Part of a small language model's weights.
Size: width 224, vocabulary 1024, 4.16M parameters.
Training: a variant of Adam for these matrices, 184M tokens, 7590 steps.
MLP neurons of a small language model. Each row is named by its layer, matrix (up: input weights) and neuron, and shows model dimensions 96-191. Each number is 50 + 12 x the weight over its row's rms, rounded and kept within 0 to 99.
A block is one neuron, or neurons of one layer that tend to fire together. After each block is what it responds to, as a language model described it from the Wikipedia text at the highest values.

L5.up191:39 42 73 56 44 43 55 41 39 63 47 57 34 52 42 52 43 55 49 51 50 56 36 52 21 36 60 71 51 13 50 47 32 33 63 51 50 56 63 08 37 54 61 69 64 51 65 54 47 59 57 66 48 40 42 52 55 33 56 56 60 75 62 60 57 41 43 41 62 56 34 33 54 48 47 46 24 58 52 66 33 45 57 51 55 63 47 74 37 43 53 44 32 31 50 39
L5.up331:41 37 88 49 45 54 53 44 43 57 66 49 37 56 42 53 63 55 75 44 55 55 60 39 36 47 54 56 47 52 64 77 31 45 50 65 53 37 45 38 53 42 56 35 44 54 48 21 41 52 51 65 39 52 45 79 38 47 65 61 64 64 40 57 63 54 61 50 59 58 64 31 49 65 69 67 35 55 62 41 58 46 48 43 45 61 51 42 44 41 39 67 33 47 44 68
L5.up366:60 40 72 39 60 46 28 58 63 67 73 41 37 48 53 54 72 58 52 39 50 46 46 64 46 47 59 67 38 40 56 74 26 33 41 49 54 54 52 32 43 34 51 45 52 56 56 40 53 41 70 51 53 42 46 79 42 52 48 53 67 59 37 59 82 58 56 58 82 53 51 59 45 66 50 66 40 49 76 52 41 57 51 68 53 60 41 72 44 41 49 48 32 62 34 69
L5.up382:63 34 43 47 58 46 40 26 46 73 44 58 49 52 71 56 55 38 57 40 52 61 38 62 39 47 56 54 58 68 41 60 51 36 65 55 67 47 63 50 46 51 48 54 53 56 58 29 51 24 38 65 45 48 47 76 54 59 56 50 63 43 64 55 45 51 41 57 79 72 50 31 50 50 59 78 22 66 77 41 63 43 64 39 36 51 34 56 55 73 50 65 36 41 62 78
Partitive "of" after numbers. The word "of" right after a number, percentage or quantity word, as in 9 of his 22 races, 14.43% of the population, two of; weaker on unit suffixes after numbers such as m.

L5.up35:38 59 44 19 61 47 44 58 42 64 39 58 43 57 53 75 42 54 50 58 47 71 44 38 40 54 37 48 63 58 58 49 50 42 59 37 48 51 51 45 51 52 40 38 49 75 83 45 41 42 40 68 40 52 31 64 50 35 51 56 52 67 43 34 38 56 68 54 45 37 43 36 45 27 46 54 48 55 61 66 50 36 58 39 39 34 48 52 80 59 40 56 30 63 73 44
L5.up355:46 60 53 49 62 53 34 31 54 58 53 37 62 62 48 45 53 37 46 57 42 75 46 32 49 47 41 49 65 41 28 29 52 34 61 52 45 48 44 49 61 47 58 64 37 59 76 40 48 38 35 45 56 49 76 53 66 46 56 30 44 75 39 38 49 60 53 58 57 75 60 53 37 57 34 38 46 71 40 62 62 44 24 53 45 57 81 56 39 67 34 52 50 27 45 57
L5.up388:43 74 39 18 46 47 51 38 61 65 60 45 43 54 54 61 50 68 63 47 67 74 62 35 55 52 39 49 51 72 46 60 58 49 54 50 49 56 39 49 46 63 63 54 50 71 48 34 55 68 60 62 68 44 54 45 62 65 70 38 50 51 39 30 30 41 53 63 64 57 38 47 53 51 49 58 35 53 39 41 42 27 44 41 37 47 36 25 65 59 40 36 39 35 53 34
L5.up434:38 52 52 54 58 61 48 68 61 56 56 50 56 62 45 40 33 61 35 60 67 62 63 39 24 39 62 55 27 55 50 46 49 52 41 53 48 46 48 42 58 39 50 37 50 70 46 39 47 44 60 72 30 42 50 57 47 63 52 65 35 51 70 47 24 40 38 36 75 78 58 29 53 37 41 62 42 49 44 53 55 33 46 53 40 55 30 58 57 53 58 32 26 37 34 44
Split word-initial letters. Single word-initial letters split off as their own token, mostly v, as in Music v|ideo, v|olumes, v|eteran, United States v., B|ackground.

L5.up153:51 40 41 34 28 69 46 60 48 63 58 72 35 54 38 62 66 24 62 75 32 49 43 38 43 72 48 53 58 44 43 50 68 52 56 57 37 25 44 58 51 60 65 46 73 55 64 50 43 35 46 40 43 60 46 74 29 59 56 40 56 48 41 58 56 64 45 42 36 46 46 45 41 57 51 68 48 35 31 41 47 44 42 51 60 47 39 37 66 49 43 56 56 37 60 54
L5.up199:33 64 67 49 47 56 50 65 33 31 62 41 34 83 33 56 59 49 56 58 37 38 64 52 49 46 73 58 27 53 50 47 42 63 72 59 37 40 56 55 48 69 62 38 51 42 60 54 56 30 63 54 59 70 49 65 40 40 41 47 37 42 52 34 45 41 39 63 49 69 50 54 29 55 56 47 40 32 48 64 47 47 50 47 46 49 52 28 44 64 58 46 51 47 71 56
L5.up201:58 39 37 35 37 67 14 58 54 55 65 51 37 56 24 50 57 42 77 69 55 56 42 56 38 39 60 54 36 47 49 61 67 42 42 58 47 56 60 37 52 68 44 55 60 45 62 57 51 35 44 67 45 64 44 47 53 69 35 39 52 53 51 38 64 62 21 66 50 48 43 72 58 63 50 54 30 17 46 59 41 53 39 55 37 57 49 43 65 60 48 56 70 47 47 50
L5.up316:30 37 40 53 45 42 34 54 57 60 55 42 50 40 34 73 59 37 43 48 43 51 44 57 34 38 51 66 62 28 47 47 44 24 54 62 62 66 45 56 40 49 62 67 39 60 57 47 81 58 50 46 26 64 41 61 30 46 61 60 43 57 42 58 38 39 20 45 54 35 37 38 53 49 43 66 14 59 48 45 53 70 66 61 65 59 51 43 50 69 66 75 16 46 57 59
Subject pronoun before verb. Subject pronouns (he, she, it) starting a clause in biographies, often after a period or date, as in "He played", "In 1947, she"; also "be" after modals.

L2.up31:39 22 78 58 55 62 40 42 55 59 63 54 59 49 57 71 46 59 40 67 65 56 58 34 36 62 82 54 63 69 34 70 41 50 37 51 45 29 59 45 36 41 51 52 55 52 38 59 50 49 38 60 42 57 48 54 56 53 54 38 42 57 43 32 63 41 36 72 78 49 46 50 50 28 46 44 45 49 52 39 73 61 45 54 49 47 16 46 47 53 69 56 43 29 27 38
L2.up40:44 40 50 29 53 64 68 58 50 28 48 50 44 47 59 46 51 37 51 44 49 46 42 38 35 62 73 59 38 64 68 49 61 59 50 68 43 53 56 30 48 65 58 48 60 54 60 46 95 64 43 72 46 37 64 59 67 47 61 50 69 47 36 44 61 37 53 41 51 26 67 33 45 61 65 58 45 52 53 48 66 58 43 55 63 50 66 70 63 19 72 52 48 51 62 77
L2.up53:89 42 55 40 65 47 43 50 57 38 62 52 39 50 17 55 46 72 63 51 66 41 72 73 50 57 73 52 48 64 40 50 54 66 37 78 41 49 49 35 59 56 57 27 68 55 42 43 67 61 68 54 51 52 56 49 39 48 62 57 50 58 43 60 48 50 54 49 73 49 42 38 48 38 37 74 54 42 61 50 41 50 58 35 54 35 46 35 40 26 49 35 49 48 53 61
L2.up87:55 49 57 24 66 59 53 42 59 54 59 51 41 47 36 30 37 58 46 70 69 58 68 24 52 59 46 48 54 46 28 53 51 45 63 73 62 48 55 49 82 50 71 47 64 75 56 38 47 36 47 84 48 50 51 53 62 57 51 62 57 66 56 45 63 50 50 75 51 63 64 35 57 37 30 73 57 51 66 66 49 44 61 45 34 33 43 48 54 45 74 55 57 50 41 64
L2.up97:59 48 49 53 62 66 44 45 63 51 59 56 51 53 50 76 40 65 25 40 61 69 46 59 48 48 66 56 49 62 44 47 32 41 43 73 64 38 64 39 51 58 49 47 69 65 61 36 62 43 53 61 38 72 58 40 45 41 53 68 47 56 84 58 53 34 48 65 69 51 75 51 51 45 48 65 31 43 70 26 36 49 37 52 41 30 32 36 53 32 68 50 47 39 37 60
L2.up103:60 58 54 41 50 62 39 53 61 65 69 50 51 69 24 43 40 50 49 53 38 87 36 41 51 54 56 51 46 40 29 42 46 36 62 47 43 44 47 47 82 57 41 52 60 53 58 37 36 56 63 54 36 62 40 50 48 46 39 38 60 99 40 44 28 39 51 52 43 48 65 32 34 54 61 49 46 24 29 66 47 45 46 35 60 34 23 38 63 60 49 32 63 44 44 56
L2.up104:74 56 44 50 26 65 25 62 38 56 51 48 55 38 45 41 60 38 33 57 52 61 38 51 56 29 52 64 47 58 45 69 46 35 55 49 33 61 63 63 59 47 47 58 61 57 49 56 51 53 20 56 43 57 42 43 18 36 72 60 58 38 60 68 41 29 63 59 64 50 54 60 40 49 47 69 55 79 32 70 60 41 38 32 51 56 63 65 56 43 71 44 60 60 54 40
L2.up116:41 61 44 37 64 58 47 47 70 62 65 41 56 55 45 67 52 73 44 56 44 54 40 40 44 51 41 47 46 55 66 38 53 45 35 75 56 45 62 39 71 57 34 66 62 55 52 35 54 48 49 65 28 62 38 45 46 55 51 63 36 48 50 33 45 44 50 32 67 62 62 54 39 59 45 50 47 43 37 30 53 64 54 50 57 53 65 68 55 20 60 39 63 53 31 50
L2.up218:67 38 57 38 62 58 68 52 45 51 49 42 57 65 34 48 42 62 41 47 70 64 27 26 48 62 48 56 57 52 54 49 51 37 46 79 67 49 43 61 63 46 62 64 63 50 62 49 62 39 56 62 33 53 28 45 51 47 37 77 54 53 62 51 30 23 41 54 28 41 65 63 52 58 37 72 45 52 66 66 47 53 30 53 53 38 54 67 59 70 68 43 43 62 66 52
L2.up255:54 25 54 37 34 64 57 43 61 44 59 54 53 41 43 51 43 63 45 34 58 52 46 23 60 68 41 54 61 56 53 54 58 43 51 79 18 63 51 47 68 46 46 48 61 67 43 46 55 65 50 68 44 40 52 51 36 59 52 57 45 48 56 55 34 42 44 53 80 57 43 50 40 39 53 76 47 36 34 52 66 53 72 27 38 69 50 59 44 38 75 40 45 46 48 48
L2.up275:58 33 46 42 76 51 64 69 49 44 33 47 35 53 28 60 36 45 64 51 47 60 48 51 40 55 79 54 30 40 73 44 41 54 28 67 45 55 52 39 50 65 68 37 74 58 54 58 64 45 28 47 35 49 48 58 34 44 55 69 42 48 61 53 57 63 51 85 63 28 56 37 41 36 36 63 50 69 61 45 53 58 66 39 32 37 63 71 59 41 66 41 46 59 53 39
L2.up276:42 34 64 27 70 68 50 57 57 56 39 57 30 40 26 51 43 43 29 60 54 44 55 22 51 61 52 63 56 72 39 38 58 36 41 69 43 55 60 56 48 53 49 48 64 62 53 69 47 59 58 49 55 52 55 88 31 49 43 49 52 47 71 54 66 57 44 68 80 37 41 53 34 59 40 80 41 52 55 43 52 42 55 40 37 42 59 69 55 27 56 46 43 40 55 52
L2.up285:80 32 38 42 48 47 46 63 58 38 48 59 47 53 17 31 53 77 56 48 54 56 47 50 55 65 58 56 32 58 61 63 69 51 69 53 47 53 56 40 50 39 40 33 69 63 37 40 36 31 57 73 38 55 28 41 30 40 51 68 52 54 65 60 43 39 49 74 62 42 62 65 38 58 28 65 47 57 53 45 50 45 43 42 53 57 50 53 49 15 59 25 74 47 42 69
L2.up309:47 27 62 30 51 42 52 61 47 48 42 49 43 43 64 36 26 72 49 48 50 61 47 41 63 67 46 56 63 65 73 23 72 63 54 65 42 49 39 37 56 60 38 51 60 72 33 39 50 42 63 64 41 50 26 57 65 65 31 49 36 37 68 43 59 29 45 39 63 38 43 60 50 61 61 80 48 38 62 56 60 54 47 45 48 60 56 49 74 38 68 61 35 59 51 50
L2.up391:66 41 42 52 51 53 61 30 44 38 70 52 46 52 33 38 46 56 71 54 47 48 65 65 52 55 58 60 28 56 69 43 36 61 66 63 45 49 60 54 59 59 48 28 54 65 45 58 38 53 54 61 37 43 53 61 38 45 65 57 70 49 36 49 49 47 59 52 41 56 52 24 58 50 39 70 31 51 40 74 65 56 37 48 39 64 57 65 55 79 42 39 56 55 46 57
L2.up440:49 36 42 41 63 58 65 31 61 57 58 42 46 58 52 64 21 47 45 51 61 74 60 51 56 48 44 46 32 56 48 55 28 26 50 70 55 36 67 44 67 55 48 41 62 69 51 37 55 33 43 69 33 53 31 36 54 50 69 47 44 45 68 31 43 43 38 60 60 63 74 33 42 63 52 63 67 56 63 38 67 57 51 32 44 25 40 63 75 60 52 52 42 55 50 47
Split word-start fragments. Subword pieces near a word's start that need a continuation, strongest on "rom" in split "From" and "promoted", plus " v" (video, via, version) and "Pr", "ord".

L2.up78:52 59 49 53 49 51 33 41 48 31 56 54 38 42 38 71 63 24 39 64 61 43 42 59 34 52 69 69 44 50 48 69 43 32 54 68 71 51 72 57 52 46 54 26 58 55 49 55 62 57 61 55 40 42 52 57 61 44 59 57 58 41 53 58 58 57 42 51 48 53 43 37 72 54 65 67 39 57 41 50 41 40 54 38 41 65 35 55 47 63 43 50 37 59 53 50
L2.up82:41 32 40 43 66 45 54 49 59 41 55 53 53 41 63 54 65 29 55 44 73 39 61 46 40 51 38 63 65 55 49 43 43 39 56 60 73 41 49 17 47 52 78 23 65 63 47 57 55 32 45 63 54 56 53 65 62 51 59 51 62 43 48 49 66 55 22 48 51 48 55 70 54 48 35 75 24 52 61 48 36 55 60 57 42 52 50 55 30 56 50 60 46 50 29 50
L2.up92:71 47 63 41 65 57 42 50 46 48 46 63 53 34 42 33 71 38 62 56 39 48 46 47 16 48 70 64 69 54 38 69 48 69 36 43 71 45 71 56 57 52 60 42 47 52 36 41 71 53 47 81 32 70 40 35 42 52 39 81 60 59 43 61 60 41 64 54 76 65 61 57 66 52 55 48 44 66 62 69 46 30 52 27 45 36 57 61 65 44 45 48 40 59 64 53
L2.up114:56 56 69 50 54 43 65 51 58 68 77 47 16 42 41 51 47 56 45 43 46 50 46 58 64 39 48 54 24 54 44 63 31 45 34 70 52 49 50 60 54 46 76 40 46 41 44 40 47 68 39 76 49 49 42 53 60 36 49 52 54 50 46 66 59 47 41 61 56 62 61 59 59 60 43 68 46 37 30 52 31 45 36 58 40 44 38 56 51 64 68 47 46 45 43 48
L2.up117:52 57 55 45 77 64 56 53 33 39 39 60 51 84 54 49 45 44 40 55 61 62 40 61 27 36 65 47 32 53 32 51 44 63 39 40 64 47 62 32 53 61 68 49 77 47 57 36 65 54 46 55 31 47 56 60 29 59 54 58 57 38 49 42 64 59 61 50 60 41 55 49 55 67 51 63 54 33 37 34 48 70 72 61 55 34 39 58 63 42 52 35 49 36 52 60
L2.up148:54 48 35 60 75 52 42 69 61 50 67 44 42 20 39 57 60 52 41 31 52 45 48 38 30 61 68 62 51 50 48 69 49 54 29 54 46 64 56 30 48 51 80 42 58 41 55 57 62 53 43 69 55 43 61 73 46 64 42 36 48 52 56 64 68 42 48 55 54 57 59 53 56 48 42 51 55 42 51 61 23 44 53 67 40 31 51 67 57 29 49 62 48 30 45 61
L2.up180:60 34 33 46 81 62 57 43 55 22 49 51 54 39 22 50 38 47 61 36 46 53 40 42 31 62 45 60 47 52 58 54 44 48 57 36 45 51 58 60 37 41 80 52 52 55 64 42 52 48 51 56 28 48 37 84 35 64 62 62 40 44 57 46 42 41 49 65 57 80 66 45 60 83 40 64 59 59 41 38 34 32 66 51 45 55 48 73 72 39 60 50 54 64 51 65
L2.up236:46 47 54 51 59 66 22 56 42 52 55 52 36 42 55 47 76 49 53 57 57 50 58 38 57 68 65 66 57 42 28 82 60 47 51 48 47 64 49 46 46 50 43 36 60 58 65 43 57 65 52 52 58 52 45 58 65 44 73 50 67 55 31 53 55 51 55 42 64 69 34 48 49 40 48 45 46 48 34 47 39 42 69 52 54 52 49 52 56 51 63 59 36 43 51 59
L2.up287:67 40 56 51 53 39 62 62 52 56 56 59 37 40 55 38 35 54 33 56 48 51 51 69 50 47 34 73 27 58 42 46 42 47 54 47 54 81 60 21 53 66 72 69 75 44 46 25 62 42 50 54 49 55 64 57 54 36 51 49 65 47 78 50 51 44 48 38 47 78 48 48 46 61 20 60 38 47 48 57 49 41 58 67 41 37 46 77 57 39 46 45 78 64 44 54
L2.up331:55 61 41 58 61 53 60 40 35 48 41 40 43 56 43 44 65 19 65 42 51 48 38 49 36 52 45 86 65 24 39 49 25 50 43 51 53 32 59 33 53 37 68 66 86 39 52 59 65 56 63 44 35 57 57 68 51 36 51 71 61 54 48 54 41 43 64 50 42 56 76 60 76 67 29 61 47 51 62 54 27 29 47 43 32 32 54 64 51 62 57 31 51 48 54 54
L2.up337:57 39 38 53 67 82 67 44 46 22 48 45 59 56 56 32 57 40 82 52 52 40 53 54 35 67 54 61 30 50 48 36 22 56 46 60 49 72 52 34 60 61 58 27 60 43 77 18 76 63 70 49 44 51 53 39 51 54 61 76 71 55 50 65 46 33 28 79 55 60 55 45 67 36 14 53 48 34 51 42 50 54 62 38 59 34 56 51 54 66 48 40 42 60 50 59
L2.up339:55 44 39 45 62 67 28 51 43 51 60 51 55 63 45 30 76 25 66 46 64 44 48 60 42 63 58 61 51 56 49 59 52 64 49 47 49 41 50 29 51 71 63 31 63 46 54 45 63 53 75 45 45 46 55 72 63 46 56 42 70 51 32 54 52 62 60 66 43 61 39 28 46 35 46 48 62 50 31 55 47 32 65 32 76 36 57 64 45 70 70 67 57 41 74 64
L2.up359:66 41 45 50 42 56 33 48 48 31 51 48 49 53 63 58 76 34 52 51 55 43 37 34 57 53 52 69 41 41 63 48 37 18 74 70 41 40 47 47 51 41 44 48 29 59 57 43 53 70 56 72 44 56 37 49 33 54 66 56 51 68 46 57 53 36 46 45 38 69 42 54 71 65 31 57 39 51 48 48 69 18 50 44 49 62 54 72 59 67 67 60 51 30 65 55
L2.up361:33 30 52 48 35 52 52 38 60 64 62 41 40 38 38 42 35 47 45 44 72 41 65 65 62 41 53 56 70 67 26 42 42 50 49 66 53 32 50 41 44 56 45 53 61 54 75 47 53 51 63 44 42 51 58 50 46 41 44 56 50 37 59 47 59 41 61 42 53 56 66 67 48 37 41 50 49 26 53 47 49 48 67 49 18 35 42 43 49 57 32 52 61 48 60 60
L2.up362:56 42 46 38 44 42 63 53 47 37 43 43 55 35 58 37 40 71 40 51 59 63 25 40 46 44 34 64 54 57 43 37 41 44 49 55 52 69 52 50 56 42 70 57 70 47 56 32 78 66 78 69 53 52 50 40 63 50 40 60 77 31 62 42 39 42 48 47 64 58 56 47 59 33 28 56 67 43 55 66 42 51 68 42 59 42 50 52 66 68 68 66 47 47 56 51
L2.up373:67 38 49 58 36 66 57 47 46 51 66 68 57 63 22 35 42 44 41 62 52 57 58 46 35 55 77 66 38 54 39 55 53 21 52 75 57 39 46 45 61 46 48 63 64 42 45 65 36 44 38 61 50 63 60 49 40 40 66 64 45 48 68 47 48 36 63 52 51 69 64 40 50 62 30 63 49 60 44 40 56 53 47 53 39 42 34 68 71 52 53 37 68 34 43 64
Word-completing subword pieces. The second piece of a split common word in biographies, especially cl-ub, bef-ore, f-ollow-ing, plus time words like until, during, after, and m-usic, st-ate.

L2.up21:40 25 50 41 51 67 81 49 39 43 46 49 47 58 75 50 43 42 57 44 64 40 45 71 68 50 61 64 35 38 61 28 42 55 57 48 41 66 47 08 42 60 76 67 56 42 73 59 62 45 55 48 69 47 51 52 55 40 41 66 63 49 54 50 56 34 36 42 34 50 42 48 42 50 44 49 33 35 39 45 58 77 49 60 61 50 43 38 47 52 48 63 55 51 52 45
L2.up43:54 51 73 47 51 61 50 49 37 50 41 73 30 58 43 62 36 56 41 56 56 66 60 52 56 49 37 50 55 58 50 45 55 38 61 45 59 63 56 33 64 46 57 49 59 76 51 44 70 50 53 35 50 70 57 45 43 61 55 42 46 67 58 44 56 47 47 55 61 53 49 68 66 70 64 50 61 55 44 35 40 32 36 48 32 37 54 48 37 55 53 42 63 45 57 87
L2.up45:40 29 56 35 46 68 31 55 43 58 68 42 32 64 57 45 62 47 52 70 71 47 41 41 39 70 46 66 33 61 49 63 39 42 39 67 67 64 69 34 57 71 53 40 47 53 72 36 56 32 57 42 51 57 58 75 44 57 52 59 65 58 59 40 48 57 40 61 53 58 47 41 73 52 40 49 26 41 38 69 31 38 34 68 38 59 52 53 70 47 55 65 32 47 60 77
L2.up81:40 19 53 43 56 52 55 52 68 54 40 44 42 53 69 67 44 45 64 53 76 49 42 65 30 61 80 52 66 49 54 34 61 71 61 49 34 61 45 22 65 67 51 51 71 51 62 48 76 44 41 49 51 58 74 69 52 45 63 49 47 54 62 27 57 68 50 65 58 40 49 56 42 70 50 49 41 46 44 51 54 51 20 59 44 41 62 60 42 62 64 61 64 50 45 50
L2.up88:55 20 44 63 54 57 63 40 53 48 49 66 42 76 53 57 55 48 61 50 49 45 52 38 39 58 88 54 55 39 44 52 48 58 40 49 37 64 47 31 54 50 51 45 67 47 60 26 66 59 57 64 51 70 59 51 41 47 65 51 42 55 44 38 46 43 33 78 44 40 41 72 49 38 44 47 49 42 63 55 38 47 55 60 51 35 47 45 39 61 66 31 62 43 43 55
L2.up93:52 57 49 55 47 37 56 48 31 51 55 54 13 48 32 59 67 42 49 52 41 44 50 63 53 33 67 51 34 52 32 54 44 55 65 69 43 54 39 44 46 63 65 28 49 59 52 49 51 74 42 62 51 55 56 52 39 52 58 51 56 70 29 49 45 56 50 68 75 49 57 62 34 43 63 75 44 56 38 49 36 42 55 52 40 34 46 41 45 57 64 37 44 46 50 40
L2.up119:49 55 59 43 61 47 57 47 55 50 34 58 48 17 48 37 44 56 48 57 63 52 67 53 52 55 59 54 56 52 49 31 56 49 43 64 52 42 47 62 59 71 59 39 55 44 77 52 73 62 39 46 69 30 68 49 32 40 32 65 68 58 60 39 43 44 49 48 52 35 42 59 41 52 30 61 34 63 30 70 34 31 46 52 33 40 55 45 41 57 69 31 41 30 48 36
L2.up197:58 49 55 37 43 45 43 35 40 42 35 50 51 66 58 53 43 42 57 72 46 78 54 53 43 60 34 51 60 43 28 49 34 46 82 50 49 37 60 49 67 50 48 59 54 66 53 62 54 48 81 42 29 58 37 58 53 42 44 56 54 58 61 41 43 24 45 59 45 44 64 24 56 61 38 47 37 54 46 43 48 25 37 53 51 63 48 34 56 73 66 50 62 70 49 56
L2.up207:62 51 42 53 49 39 58 52 37 35 42 49 46 55 42 70 54 42 61 57 57 64 51 60 51 45 64 60 31 36 49 44 24 61 68 49 35 57 61 51 66 52 47 43 57 56 48 32 34 58 40 40 32 72 53 33 53 35 51 57 46 58 55 38 55 28 43 45 32 54 70 56 47 51 43 51 57 57 40 38 29 21 43 59 53 45 36 42 41 64 45 55 58 70 33 57
L2.up233:63 38 37 50 76 79 64 55 50 43 50 37 49 72 39 38 39 42 57 52 48 49 53 36 42 63 49 62 36 43 46 30 54 51 32 54 38 62 60 36 45 48 72 54 55 48 60 45 50 38 32 38 53 60 53 66 38 41 70 77 66 69 64 54 53 32 53 59 41 51 62 51 31 50 43 47 53 58 46 54 25 46 48 29 43 45 69 56 65 56 47 67 60 50 49 68
L2.up238:64 18 41 54 34 43 56 50 72 53 43 38 37 72 55 18 57 42 39 67 55 61 45 39 56 42 61 49 48 42 46 49 34 59 71 82 49 78 45 47 63 46 53 37 61 57 49 41 67 44 63 48 46 68 46 45 60 33 44 37 50 46 67 58 68 24 61 57 43 57 37 68 50 51 70 63 48 61 56 60 69 47 54 56 58 55 48 39 50 50 47 49 43 59 48 58
L2.up289:58 27 57 45 57 67 40 50 53 62 52 52 40 71 45 20 61 49 58 57 51 47 53 55 30 49 55 69 58 57 56 49 45 62 35 48 47 39 70 42 52 52 52 62 74 50 42 41 36 49 48 59 45 59 46 40 59 35 70 62 55 52 45 57 55 36 43 55 65 64 49 72 49 43 43 57 63 36 41 38 34 41 32 44 66 57 45 67 68 42 77 54 72 50 43 41
L2.up340:44 53 45 49 49 66 32 52 55 42 56 51 44 75 72 57 65 29 39 56 45 42 61 65 41 43 54 59 35 42 49 46 42 72 79 50 28 55 48 43 38 63 65 37 40 51 45 41 71 53 39 46 52 69 55 63 33 46 65 46 51 69 49 33 46 47 47 50 54 52 50 43 47 28 61 53 56 39 45 45 38 28 46 55 57 44 42 40 56 56 87 53 62 58 49 55
L2.up368:43 45 53 52 57 53 39 49 39 47 41 48 47 47 66 47 47 51 46 65 62 65 36 11 32 66 33 65 53 27 62 30 54 52 51 41 75 59 67 29 53 50 63 53 61 47 71 47 47 36 66 57 22 59 34 58 75 55 47 66 40 63 54 40 46 39 27 40 49 53 68 67 66 44 38 53 34 61 41 38 39 37 48 47 48 50 56 54 69 84 63 62 47 56 43 39
L2.up419:47 41 45 50 62 45 70 47 38 41 45 48 37 53 54 32 47 34 51 49 51 41 39 33 49 53 51 45 53 52 43 41 51 55 46 57 59 61 35 44 46 60 89 45 45 42 60 40 55 45 65 56 50 48 50 52 65 57 43 45 49 48 40 51 60 45 26 58 47 46 42 81 58 43 45 49 52 31 55 46 46 48 64 70 50 49 53 27 57 69 54 48 57 46 55 68
L2.up438:47 23 42 49 60 36 43 50 73 51 59 63 44 40 55 54 33 45 63 66 55 68 39 57 34 66 58 48 41 45 29 60 61 42 58 36 58 53 49 45 67 61 60 44 58 58 78 26 64 55 63 51 39 50 52 52 78 35 55 34 50 67 64 30 54 64 46 51 42 53 54 68 66 62 68 46 61 48 42 46 53 40 53 36 55 35 60 63 64 77 42 47 52 27 42 45
Clause-opening function words. Common words that start a new clause or noun phrase in biographical and sports text, mostly the, He, The, and wh- of while.

L4.up40:64 64 45 47 67 55 51 51 44 46 49 57 42 32 73 67 62 62 62 51 67 51 51 27 67 59 55 51 43 47 40 44 49 40 41 43 51 53 48 23 51 42 54 50 81 57 36 33 55 63 53 39 39 55 44 57 35 46 52 45 74 47 24 43 48 26 67 43 52 51 59 47 45 55 36 49 45 38 65 39 52 55 47 40 34 44 47 26 54 32 44 35 42 70 50 47
Letter v word-start. The letter v or V as a standalone word-initial token, as in v+ictim, v+ia, V+otes, and mid-word in en+v+ironment, de+v+oted; occasional symbols like $ or quotes.

L4.up31:48 46 24 43 38 65 39 67 62 24 48 46 29 56 44 60 53 35 54 50 42 49 66 37 48 48 73 54 57 52 33 45 59 42 58 65 48 55 34 31 69 48 61 47 38 44 65 65 63 66 62 47 50 75 54 65 50 44 33 58 63 50 43 30 53 33 47 74 36 73 67 60 42 47 52 56 37 39 48 39 37 46 33 45 65 43 41 47 59 66 47 75 65 55 67 40
Clause-initial word fragments. First subword pieces of a word opening a new clause, often after a comma or subject pronoun, such as ex-(pected), wh-(ile), bec-(ame), re-(ceived).

L4.up273:47 51 34 37 57 43 49 68 34 38 57 56 20 41 70 58 59 55 53 49 49 52 48 58 67 47 36 72 28 42 49 47 40 54 43 75 35 63 49 43 51 47 56 34 57 57 53 59 44 60 51 64 49 55 41 72 35 77 49 70 47 60 53 51 61 46 39 40 55 55 29 34 32 41 27 69 52 55 36 45 33 45 66 45 56 31 55 48 29 45 54 29 57 60 66 49
Past-tense verb endings. Final word pieces completing past-tense verbs or participles split into subword fragments, such as rele-ased, gradu-ated, m-ade, be-gan, he-ld.